config.yaml
n_layer: 13
n_kv_head: 10
vocab_size: 2941
norm_place: "pre"
parallel_block: false
lr_mult_o: 1.5
decay_shape: "linear"
doc_mask: true
MLP neurons of a small language model. Each row is named by its layer, matrix (up: input weights) and neuron, and shows model dimensions 96-159. Each number is 200 + 20 x the weight over its row's rms, rounded and kept within 0 to 999.
Before each neuron's rows, "fires on" lists the tokens most often at its 100 highest values on Wikipedia text that the model never trained on.

fires on: ",", " F", "F", "un", " was"
L6.up134,196,191,199,232,212,227,195,193,182,228,184,194,181,213,182,176,185,240,241,206,193,186,207,182,188,205,194,200,203,166,170,218,196,214,179,221,207,219,216,178,179,220,208,186,197,192,172,219,202,217,208,232,178,245,179,183,201,208,180,192,193,163,217,170

fires on: ",", ".", " (", ".\n\n"
L5.up194,190,212,223,201,179,190,190,197,201,178,220,194,208,241,171,220,168,210,193,220,195,189,218,192,208,186,208,200,187,205,202,226,177,196,174,232,191,194,161,203,200,239,203,214,185,174,198,180,210,205,196,205,183,214,246,210,218,180,218,179,202,179,197,173

fires on: " T", " C", " c"
L9.up799,187,211,196,216,193,220,172,199,192,250,236,178,213,222,193,188,167,190,223,181,207,180,208,194,171,191,215,222,201,169,205,254,191,257,224,225,212,215,195,208,191,227,206,193,182,233,180,203,218,227,220,232,198,203,210,210,212,230,218,240,181,205,168,176

fires on: " H", "h", " the", " (", "8", "ah"
L5.up274,185,202,193,171,199,176,217,215,199,170,215,219,230,207,234,168,249,206,202,198,210,218,207,218,216,184,155,205,178,216,170,204,184,197,179,197,199,202,222,218,197,195,221,201,161,214,221,184,175,206,207,198,217,198,221,194,217,232,204,182,196,197,205,183

fires on: ","
L7.up135,213,199,189,222,170,192,198,193,176,186,199,208,197,213,187,167,169,213,233,220,160,208,200,227,212,204,211,190,231,201,192,236,146,193,226,197,149,180,202,177,199,212,204,202,215,187,199,163,225,197,173,224,175,200,180,222,205,182,192,182,222,184,198,219

fires on: " an", "2", "our", "ov", "3"
L7.up876,185,175,241,211,180,175,181,205,208,191,209,168,166,191,181,210,212,234,206,187,202,247,233,175,167,190,213,201,223,215,220,177,232,215,226,197,209,186,207,169,195,206,222,201,186,191,189,195,214,195,139,178,181,223,148,200,198,181,213,216,232,195,204,169

fires on: " ", "1", " re", " d", " ab"
L10.up724,199,215,193,203,202,207,188,182,225,203,217,187,186,229,156,205,160,208,203,214,212,165,199,198,192,202,185,186,216,212,196,203,216,203,213,200,158,172,189,198,205,187,196,208,195,180,222,192,213,219,150,225,206,146,196,213,203,181,182,184,181,217,183,193

fires on: "o", " Co", " be", " co", " po"
L5.up628,214,187,199,182,185,225,195,221,199,227,199,234,212,217,221,188,223,203,182,162,224,193,203,171,211,175,195,225,196,220,197,182,231,162,203,177,186,225,234,193,182,213,202,216,210,200,182,182,178,190,192,192,196,223,223,207,146,178,179,161,198,220,212,210

fires on: " |", ","
L7.up541,189,183,239,221,223,176,190,205,167,235,181,209,182,189,243,195,169,208,215,189,175,161,241,203,178,222,169,195,247,213,211,211,214,203,187,209,192,215,198,225,191,209,197,211,217,180,195,204,210,217,207,197,182,173,208,203,204,211,196,221,228,209,206,183

fires on: "iss", "oss", "int", "alt", "w", "ens"
L7.up894,205,158,196,231,190,224,197,232,225,175,223,186,176,240,208,191,214,194,197,187,187,210,221,205,220,161,202,194,208,193,223,201,190,212,237,170,159,226,212,202,200,201,216,241,215,163,179,216,252,242,218,182,204,212,201,193,211,204,209,183,199,230,202,196

fires on: " t", " ex", " en", " of", " On", " prot"
L9.up571,193,188,171,225,198,197,207,223,207,217,227,207,197,176,213,216,166,183,184,213,193,242,206,206,190,214,185,206,200,207,200,236,204,193,208,215,234,176,183,189,195,180,202,220,179,200,185,238,245,183,226,236,162,208,186,188,195,203,174,202,222,220,165,168

fires on: " ar", " Ar", " an", "2", " g", "."
L10.up241,224,147,208,240,209,194,173,218,212,221,210,167,169,205,172,238,217,193,221,225,191,192,209,203,194,176,210,197,206,209,184,187,162,185,210,189,191,170,226,173,223,194,188,208,196,187,201,194,217,170,167,199,170,250,172,189,216,188,210,198,190,212,176,192

fires on: " se", "on", " Se", " con", " Con", " f"
L9.up615,203,168,225,197,214,219,185,215,227,215,180,208,203,219,223,201,169,191,176,183,220,193,191,201,183,206,221,194,187,156,191,186,194,212,188,170,218,213,207,210,194,198,183,223,186,223,219,181,255,230,186,214,217,221,194,148,204,207,174,175,177,179,197,188

fires on: "2", "1", "9", "5", "3", "4"
L10.up796,196,217,208,201,199,183,172,185,233,229,192,220,193,159,207,179,212,175,216,213,173,226,230,185,209,165,214,210,219,189,202,162,207,189,229,182,188,185,215,213,178,209,223,200,180,192,216,167,198,217,169,196,196,195,201,204,170,182,188,205,188,209,175,153

fires on: " D", " d"
L7.up186,199,178,206,218,237,214,206,198,192,239,198,203,172,244,153,221,237,212,201,184,190,204,176,209,177,210,201,160,190,199,208,192,238,208,179,190,217,206,234,196,206,209,200,189,190,181,186,204,189,199,201,165,209,195,247,201,184,189,208,197,172,191,195,168

fires on: " |"
L4.up833,168,205,247,201,215,221,195,206,197,218,212,168,145,164,226,179,213,203,213,213,182,166,222,201,208,205,210,176,211,181,221,193,191,205,179,218,172,213,172,228,162,183,227,248,178,197,238,224,223,212,245,207,210,199,196,194,183,180,201,237,225,203,208,211

fires on: "ic", " The", "in", "im", "p"
L6.up573,182,213,234,203,207,214,194,206,191,231,166,197,195,200,199,160,188,227,196,229,209,245,221,211,198,217,228,244,230,178,217,208,191,176,214,203,206,173,215,207,194,183,205,194,165,197,208,186,211,180,169,211,215,206,210,205,200,218,201,152,209,225,162,205

fires on: " M", " m", "m", " comm", " Comm", "M"
L10.up45,215,178,162,178,211,204,215,204,188,181,246,201,184,193,233,176,198,184,222,217,181,223,222,184,205,202,222,157,209,191,177,186,192,198,210,207,199,229,189,184,195,248,209,202,181,156,194,186,163,163,199,193,206,201,214,162,168,188,218,170,226,195,196,199

fires on: " of", " Is", " en", " I", " Z"
L9.up643,234,168,189,238,195,220,206,201,208,165,233,215,201,179,200,194,201,160,203,220,214,222,222,183,199,194,206,196,195,197,204,208,191,196,139,206,219,166,203,204,205,200,179,228,194,176,217,198,228,161,257,180,211,192,245,188,235,201,204,202,219,212,190,195

fires on: " T", "t", "d", "ri"
L7.up657,198,240,184,231,175,220,207,191,210,183,165,189,227,207,195,206,196,234,206,207,191,151,200,165,180,221,212,196,172,200,183,289,216,204,194,222,184,202,204,195,185,195,172,194,164,218,185,191,197,196,215,237,166,186,204,210,225,210,210,233,188,219,209,192

fires on: " K", " W", "k", " z", "s"
L10.up171,159,183,194,205,192,226,194,212,198,227,162,225,227,221,220,184,193,212,218,215,215,207,217,214,230,197,229,216,163,247,204,207,188,239,186,267,215,213,178,222,236,176,198,191,188,176,189,226,213,184,168,189,214,207,198,183,209,203,231,175,182,170,232,227

fires on: "6", "5", "2", "7", "9", "w"
L5.up28,201,195,203,200,192,188,199,187,191,239,194,175,187,197,167,211,200,193,201,185,183,224,200,180,211,187,222,176,175,190,186,197,187,207,177,197,209,179,214,182,203,176,189,229,167,204,205,189,226,182,210,170,223,259,203,224,193,193,238,215,181,160,160,203

fires on: " b", " of", " than", " a", "ne", ":"
L6.up649,181,184,173,173,190,176,211,218,240,203,173,206,159,229,208,171,181,196,199,237,238,193,197,216,183,183,203,206,172,203,205,177,208,208,224,226,196,227,232,224,205,216,212,210,196,206,202,215,225,187,190,238,232,223,182,157,200,206,201,142,191,177,197,207

fires on: ",", " as", " (", " be", ":"
L6.up531,213,183,221,182,220,187,183,150,208,187,249,204,186,235,199,220,194,198,214,229,194,208,238,190,194,184,184,190,234,199,171,213,234,188,196,210,179,239,221,207,220,217,218,202,186,200,180,151,212,220,181,197,175,195,222,218,225,169,177,204,198,196,233,179

fires on: " |", " ", "0", "9", " |\n"
L5.up658,224,222,213,194,219,185,175,173,235,186,190,182,225,165,181,188,192,184,171,194,179,171,194,176,196,199,221,197,226,198,195,189,222,253,192,186,209,219,215,186,195,186,192,198,215,167,179,182,161,219,224,154,200,202,189,228,198,252,189,231,186,202,213,229

fires on: " Ad", " ad", "st", "ab", " rel", " at"
L6.up468,203,178,190,191,207,179,185,176,211,191,228,214,194,197,177,197,189,195,181,211,180,244,214,166,174,214,209,196,215,190,209,206,188,176,176,192,180,180,165,198,177,190,226,203,212,223,175,211,197,213,206,211,172,185,220,172,221,174,207,206,185,195,192,203

fires on: "1", " |", "2", " U", " "
L10.up762,186,208,198,196,202,185,184,199,169,183,226,196,190,189,206,186,180,189,190,223,252,204,209,195,209,201,209,210,198,189,249,218,185,182,219,169,209,182,215,231,197,207,214,199,215,216,177,171,200,196,206,197,229,213,165,155,188,148,158,205,221,202,190,214

fires on: "es", "ers", "ours", " teams", "utes", "ies"
L5.up237,188,196,202,244,217,210,162,208,221,192,200,209,210,220,214,187,131,196,159,193,181,201,211,191,192,207,199,217,246,194,175,200,206,199,184,188,189,195,215,194,194,193,196,209,196,181,224,180,171,230,234,178,204,240,189,197,193,204,190,205,221,225,178,196

fires on: " and", " to", " in", " through", ",", "ed"
L9.up522,215,213,190,213,195,154,206,206,198,193,215,186,189,217,200,183,223,236,195,171,189,204,171,200,190,191,202,183,189,218,174,209,208,191,214,197,207,183,208,208,219,219,153,167,197,168,229,197,224,216,231,224,165,225,194,191,218,178,191,177,209,186,215,146

fires on: " ", ",", "2", "."
L9.up223,182,180,181,226,212,206,183,208,166,222,234,205,216,221,176,196,188,197,183,196,192,187,192,248,197,183,174,213,182,171,227,194,185,198,237,179,172,216,216,200,187,211,189,175,211,201,210,192,194,199,206,216,222,206,243,204,213,210,205,183,194,165,187,181

fires on: "7", "5", "3", "6", "8", " "
L6.up298,203,211,214,199,233,192,168,198,222,204,223,208,208,190,214,182,173,182,205,187,205,197,207,190,223,216,184,192,197,175,173,176,186,186,161,190,211,188,204,182,152,184,230,202,197,207,196,196,201,236,221,200,201,198,215,162,224,178,180,188,187,184,169,206

fires on: " in", " to", "-", ",", " at"
L4.up219,191,178,189,175,190,193,252,189,174,196,206,218,190,233,175,163,185,223,201,200,196,206,220,188,205,202,206,226,219,207,196,202,193,218,193,207,227,184,188,188,224,190,156,213,166,198,208,197,234,207,191,213,196,230,210,197,182,213,210,186,208,206,190,191

fires on: " b", " B"
L7.up312,232,196,212,206,207,197,243,186,210,219,213,217,181,226,212,222,201,188,171,205,163,160,194,205,184,181,208,233,188,207,218,190,193,186,213,191,221,219,248,207,185,221,183,192,214,218,188,244,222,221,155,233,223,222,202,188,226,176,204,171,196,190,196,199

fires on: " to", " (", " of", " and", "er", ","
L4.up854,212,229,209,230,195,223,191,179,181,216,193,212,224,192,191,196,179,201,211,177,187,214,188,206,195,183,191,174,193,179,202,169,197,199,220,225,206,208,181,184,224,204,177,200,210,157,212,182,194,215,188,176,162,179,206,202,226,194,210,197,209,191,259,199

fires on: " C", " c", "ic", " Air"
L7.up767,157,192,206,230,204,203,182,209,182,192,220,197,227,216,198,193,230,206,222,201,192,167,210,220,201,174,235,224,178,221,200,203,195,184,202,198,213,194,198,170,178,199,194,250,191,166,216,205,215,225,181,237,189,219,222,196,218,201,208,197,175,206,228,192

fires on: ",", " |", "and", " L"
L6.up41,212,211,219,195,218,176,257,176,176,217,185,196,216,230,202,181,199,204,221,220,205,162,209,217,207,242,231,225,225,222,231,212,201,232,224,216,183,198,183,189,213,196,188,215,222,173,165,141,206,205,186,210,174,216,231,211,194,175,177,220,191,188,202,202

fires on: " ", " a", "a", "ed"
L4.up874,178,172,212,218,186,198,183,193,189,197,196,218,169,191,189,188,216,178,204,233,190,177,253,229,188,194,224,162,203,234,222,189,213,221,188,210,197,209,197,214,198,182,187,220,223,217,202,241,203,175,192,211,203,185,211,161,231,200,178,186,184,190,162,205

fires on: " a", " the", " this", " an", " each"
L6.up471,227,213,202,193,205,186,189,222,186,189,192,196,216,201,187,158,214,175,205,183,211,206,206,199,186,182,208,226,221,199,192,200,194,222,213,196,193,177,181,203,228,211,201,193,196,212,221,229,187,216,163,215,205,191,192,190,218,239,169,207,231,183,173,199

fires on: " in", " of"
L7.up337,198,203,185,188,202,190,239,159,193,198,222,216,225,175,192,227,208,177,196,197,246,158,186,209,190,200,236,221,200,183,218,187,193,193,189,208,198,172,200,181,209,190,203,236,178,214,220,207,230,206,203,208,182,198,175,198,182,180,184,221,177,185,235,209

fires on: " s", " an", "s", " the"
L6.up733,204,182,237,190,220,201,187,216,209,202,217,204,189,228,192,210,168,187,206,190,166,204,207,188,205,206,199,230,224,189,199,193,214,198,187,197,204,225,211,196,188,173,180,189,150,201,188,181,214,208,205,165,185,179,200,201,226,180,175,209,196,222,190,164

fires on: " A", "A", "ia"
L7.up51,187,217,167,202,188,173,190,220,180,187,179,196,166,206,194,212,220,207,208,189,177,208,233,249,165,215,192,216,218,195,226,212,211,226,195,227,196,229,209,218,223,184,196,204,214,187,199,213,182,220,199,204,187,219,234,220,222,194,209,225,185,173,196,198

fires on: " ", "1", "ic"
L5.up417,180,192,187,237,221,153,195,162,169,203,192,247,232,191,200,221,183,197,191,226,177,192,216,238,215,223,189,200,210,194,217,174,194,214,203,149,217,201,219,191,222,198,219,225,199,209,184,166,219,219,201,201,247,205,197,190,191,176,143,211,197,200,209,185

fires on: "ic", " and", "ail", "===", "h", "und"
L5.up408,232,187,211,191,205,224,166,190,172,206,218,223,230,177,181,196,237,157,193,194,189,196,210,237,220,210,206,215,215,150,210,166,176,170,233,202,213,161,215,172,173,191,198,228,180,208,173,196,198,196,225,199,200,219,161,197,209,168,205,176,192,204,182,219

fires on: " as", " of", " called", " on", "ed", " to"
L9.up688,222,195,191,208,199,188,204,176,209,232,226,189,193,207,216,234,186,211,220,175,185,209,192,200,192,176,227,177,183,225,187,215,173,221,234,233,193,226,217,203,226,200,183,177,185,152,185,219,184,204,204,195,142,193,194,200,212,173,210,206,180,190,217,175

fires on: "4", "1", "2", "7", "8"
L7.up302,187,180,191,219,209,171,210,184,235,184,178,211,191,176,210,176,194,182,204,189,206,214,213,184,193,176,202,192,215,238,204,178,196,204,196,158,165,188,217,221,184,214,222,159,209,186,197,197,204,208,216,195,235,254,178,190,182,174,179,189,180,186,170,211

fires on: "s", "ers", "ents", "als", " teams"
L6.up71,212,176,198,220,239,209,192,187,206,229,196,203,186,225,181,199,192,189,162,189,191,202,201,163,182,194,197,196,198,206,187,219,190,167,155,197,169,181,232,190,201,211,201,206,196,192,226,203,182,183,236,186,206,240,212,208,183,185,183,225,215,184,209,191

fires on: " of", "in", " by", " two", "i", " on"
L5.up189,215,193,221,179,222,205,192,206,206,217,183,225,211,221,213,210,174,202,210,239,195,210,230,224,190,195,225,213,174,180,195,207,207,219,230,197,220,221,177,151,217,215,223,158,218,180,187,184,173,192,187,189,239,191,183,165,212,168,171,176,169,156,176,219

fires on: "7", "2", "1", "4", "3", "9"
L4.up73,228,192,211,205,188,198,206,180,195,235,200,212,171,172,181,169,200,220,207,245,194,225,219,227,179,188,224,205,228,210,188,188,172,194,178,179,220,198,191,173,185,186,226,199,193,208,185,202,178,189,218,171,207,212,221,168,208,211,261,223,182,207,204,186

fires on: " ", " f", " Sw"
L10.up185,233,183,216,218,226,231,212,192,190,216,203,212,193,197,241,194,161,182,185,202,204,170,188,210,210,180,193,200,208,182,175,219,174,167,217,179,200,208,172,229,180,166,206,225,168,189,231,210,209,198,203,201,218,186,229,191,204,235,186,182,213,129,224,170

fires on: " (", "ph", "m", " ", "-", "b"
L5.up629,245,207,224,208,219,172,211,192,194,172,227,198,164,178,191,189,179,169,182,157,200,194,224,208,198,166,214,156,214,188,174,215,217,225,190,216,219,203,188,203,197,233,198,206,217,241,205,192,203,222,178,193,242,197,238,176,203,172,184,216,190,218,190,193

fires on: " is", ",", " was", "mer", " (", " as"
L7.up602,185,195,236,189,229,189,200,171,219,177,168,206,204,222,176,217,188,189,238,180,197,184,226,201,176,167,192,161,191,190,185,209,159,202,191,229,184,212,195,184,201,194,228,177,188,194,217,189,189,217,172,235,183,221,187,176,209,230,222,160,203,168,210,185

fires on: "0", "2", " D", "ert", "5"
L10.up646,206,187,223,214,205,209,192,166,202,226,210,172,195,217,178,215,193,191,170,184,216,232,202,195,219,197,215,217,218,194,170,233,220,197,192,194,185,203,225,182,232,215,210,216,174,217,214,183,263,217,180,199,227,211,180,183,188,228,226,190,177,196,197,207

fires on: " of", " to", " by", "ar", "er", " Chinese"
L5.up712,247,222,196,195,208,219,229,203,213,202,223,192,195,210,222,195,180,201,205,234,236,201,194,237,174,149,214,217,189,194,196,178,180,165,174,201,211,194,178,187,230,199,181,237,236,187,201,219,203,217,218,197,148,195,197,185,215,154,182,186,193,176,210,220

fires on: " ", "9", "0", "8", "1", "2"
L10.up819,217,188,216,220,211,182,204,162,189,212,228,223,209,200,208,201,206,156,202,210,218,184,205,241,191,213,163,201,178,215,181,177,222,211,190,185,186,208,213,174,196,211,209,229,175,200,215,166,171,228,223,192,225,200,206,206,202,183,175,210,172,186,189,177

fires on: ",", " "
L9.up502,190,171,218,224,186,210,220,199,164,202,198,227,221,240,191,177,183,220,208,197,196,202,207,186,214,213,155,223,217,195,220,234,185,217,208,195,150,196,170,199,197,216,211,207,202,192,215,156,208,196,241,208,193,210,222,214,200,220,209,213,214,181,213,206

fires on: ":", " of", " ", "imately", " than", " about"
L9.up120,206,193,212,216,213,221,193,215,193,199,225,204,232,233,169,189,182,233,184,162,212,179,219,202,177,196,171,194,226,221,198,214,195,220,209,190,188,207,209,187,171,209,251,203,196,194,202,179,178,194,206,217,172,210,212,220,212,192,199,177,184,196,193,189

fires on: " a", "-", "ij", "as", " cons", " the"
L7.up723,203,202,213,224,207,187,189,183,203,192,200,189,187,209,209,146,200,158,212,206,202,188,206,182,174,200,216,214,220,181,213,217,219,220,208,201,201,173,198,231,220,207,219,202,164,189,204,218,180,217,172,196,205,194,218,224,190,216,201,173,173,254,202,209

fires on: " and", " who", "s", " the", " s", " these"
L7.up159,187,194,242,200,209,207,240,227,217,223,249,186,202,225,219,223,179,200,217,195,199,202,206,193,212,221,222,182,206,177,200,218,243,187,174,218,234,200,191,184,196,202,199,210,183,212,183,182,217,166,179,170,211,196,173,193,215,187,180,184,183,195,196,194

fires on: "1", "0", "2", "h", "9", "ol"
L6.up133,236,177,211,183,206,209,183,225,200,223,192,188,210,196,215,174,161,189,154,233,171,196,199,172,187,203,195,198,250,220,226,174,190,198,161,186,203,214,196,209,165,198,186,225,196,159,165,199,146,202,226,194,205,218,203,191,192,198,218,207,210,197,203,177

fires on: " f", " d", " ", "F", "-f", " D"
L9.up18,222,217,213,200,238,240,152,194,234,183,191,206,197,197,206,212,163,209,198,194,174,221,187,178,190,226,210,171,188,178,203,185,193,172,208,205,193,209,202,242,215,223,193,243,190,194,204,207,227,200,182,195,194,207,235,206,242,232,197,175,191,169,159,182

fires on: " from", " in", "ast"
L5.up223,181,193,210,223,180,238,187,181,224,214,173,246,194,189,186,198,240,164,177,167,242,178,196,232,207,191,185,190,216,185,242,194,185,220,209,228,200,194,181,202,214,179,189,227,209,165,194,182,215,221,189,226,177,184,180,189,180,191,196,200,199,224,229,247

fires on: ",", "),"
L4.up737,191,198,207,201,194,184,227,210,216,198,207,224,198,202,193,186,183,215,224,192,203,199,236,202,181,213,238,248,213,182,227,216,183,216,221,226,229,191,183,172,174,217,199,217,204,169,170,188,228,223,189,203,209,221,175,160,214,211,171,207,203,222,166,208

fires on: ",", " re", " dis", " was", ";", " Mar"
L9.up888,202,203,213,204,232,220,210,171,204,209,203,215,182,182,161,222,162,216,214,209,199,183,193,192,191,189,213,182,179,227,174,181,177,190,173,182,205,185,208,213,225,203,194,197,163,188,183,183,174,207,205,234,207,217,217,185,189,198,213,180,195,163,200,221

fires on: "r", "in", " dr", ".S", " of"
L7.up853,178,195,200,181,198,204,208,217,191,208,172,182,176,203,209,201,217,158,167,236,169,203,245,218,204,205,200,178,180,205,171,192,188,190,206,204,210,193,173,177,213,192,222,203,214,174,183,216,195,197,181,205,206,175,192,203,202,205,183,220,182,211,182,197

fires on: " of", "-", "i", "e", ",", " by"
L7.up587,192,179,199,198,211,149,183,182,238,173,223,205,185,196,203,206,220,188,222,175,235,191,221,178,198,199,215,165,221,175,225,205,188,178,201,210,181,164,221,210,237,196,182,193,187,186,204,187,197,225,208,201,240,190,192,187,234,184,163,173,186,244,196,220

fires on: " D", " d", " M", " m", "m", " Ne"
L9.up345,229,177,190,219,220,197,194,202,172,205,222,181,200,200,162,179,238,211,263,204,225,197,224,183,163,186,207,172,184,226,159,189,240,219,193,200,206,220,199,199,181,218,175,201,160,172,206,213,171,205,196,199,183,217,253,182,181,194,204,179,199,223,208,198

fires on: " c", " Republican", " ele", " Democratic", " Cup"
L10.up384,191,188,195,212,218,198,184,211,228,226,249,161,215,205,186,181,203,181,181,196,180,230,194,206,166,200,216,211,181,194,224,181,190,200,200,227,197,198,203,232,201,240,202,232,204,188,178,190,226,219,210,244,171,220,183,198,231,206,202,224,202,200,184,200

fires on: " of", " at", " At", " sub", " on", " in"
L9.up788,180,180,203,222,244,177,209,217,234,248,188,184,200,175,197,189,189,215,204,197,219,177,199,137,164,217,207,211,207,177,189,194,153,186,251,200,187,172,196,200,170,204,228,188,226,196,169,236,188,203,225,235,174,186,194,189,194,168,182,207,202,225,189,198

fires on: ",", " and", " of", "-", "\n"
L5.up595,211,200,224,183,204,190,216,148,185,220,219,216,184,190,179,201,215,194,211,197,219,187,220,182,198,214,210,227,207,157,184,199,212,201,197,227,185,210,207,196,198,219,201,203,187,202,202,192,247,190,184,204,236,243,174,199,199,165,166,196,196,233,202,173

fires on: "y", " of", "\"", "-", " \""
L6.up482,237,198,219,212,221,168,188,200,194,209,213,200,192,204,208,183,210,194,216,169,228,209,201,192,188,195,216,205,234,169,189,232,163,183,246,187,215,208,220,242,192,230,184,206,196,159,207,250,166,192,174,179,237,165,169,188,221,217,212,187,178,205,209,214

fires on: " C", " I", " B", " S", " c", "4"
L7.up610,194,201,235,197,194,198,158,223,207,208,221,226,201,194,211,180,200,182,226,196,171,158,199,217,183,170,239,186,220,210,208,230,216,176,207,215,198,208,207,199,190,207,219,206,185,193,218,210,237,191,185,214,204,239,222,190,217,185,162,249,180,179,176,207

fires on: "l", " B", "u"
L4.up521,216,190,210,168,194,217,228,175,234,203,158,198,166,218,227,215,209,179,183,204,196,155,212,217,176,201,203,216,201,205,220,186,205,177,213,208,213,180,208,176,229,175,194,228,186,204,169,213,189,214,181,233,222,215,200,207,205,172,195,216,178,200,208,178

fires on: " ", " n", " N", "N"
L9.up442,171,186,230,254,200,178,202,202,200,228,215,206,207,212,171,216,170,210,193,200,210,179,158,160,190,165,208,223,192,195,217,216,211,217,212,172,200,244,191,240,189,214,198,215,195,173,223,143,166,210,205,204,170,209,200,191,225,231,195,213,190,195,207,206

fires on: " and", " fl", "al", "am", "h", " system"
L5.up586,211,222,227,221,192,248,178,179,164,219,219,215,237,204,187,223,219,185,173,174,222,173,238,204,178,208,204,175,182,186,208,162,237,199,204,194,250,205,230,196,176,198,197,181,169,171,192,180,225,163,204,241,165,193,166,201,188,195,205,175,201,235,179,175

fires on: "h", "ag", "ia", "t", "g", "s"
L4.up424,174,219,185,190,189,194,227,192,207,189,208,223,184,208,203,197,208,205,141,201,187,185,211,224,190,175,198,214,198,210,201,200,198,240,169,172,219,213,191,217,222,168,178,197,217,206,199,194,201,221,171,192,178,186,215,210,236,212,241,248,209,207,165,201

fires on: "n", " s", "-s", "k", "s", "m"
L5.up263,192,171,193,185,179,214,217,203,194,193,230,213,222,227,229,184,164,219,198,203,220,205,262,213,190,203,207,171,195,160,208,231,185,225,176,260,200,189,182,204,252,225,232,193,155,210,210,196,180,181,217,198,197,200,195,198,201,192,191,156,191,186,176,188

fires on: "-", ";", " |", "born"
L7.up774,157,200,249,209,185,217,185,199,202,241,218,207,197,175,208,203,215,204,204,214,197,196,201,210,198,183,244,172,199,180,233,194,204,197,204,217,172,202,202,218,196,212,188,205,202,205,198,229,187,209,230,199,175,193,202,169,217,190,221,222,214,180,207,208

fires on: " ", "ens"
L9.up516,205,207,216,216,188,205,178,214,196,156,206,180,180,204,179,178,193,197,179,213,211,193,230,238,202,155,212,198,180,191,196,199,243,216,222,188,169,167,199,208,196,211,195,205,214,162,184,212,214,172,184,203,223,173,212,174,224,190,195,197,187,229,185,194

fires on: "re", " ass", " per", " com", "ill", "on"
L7.up654,195,207,168,210,202,205,172,216,194,229,168,230,209,202,186,207,193,180,188,199,202,196,218,210,168,198,210,229,178,219,197,182,159,170,214,198,217,190,194,163,188,214,160,212,192,170,177,202,211,188,159,224,202,182,203,172,220,180,251,199,214,190,210,216

fires on: " ", "1", " (", ".", " of", ":"
L7.up438,204,202,206,197,231,206,218,208,226,227,198,213,225,211,175,223,189,230,200,181,252,171,217,185,193,213,186,211,206,210,199,194,189,207,195,209,203,171,190,175,227,228,201,221,182,183,208,201,207,162,200,183,195,197,187,213,203,184,192,196,196,194,194,204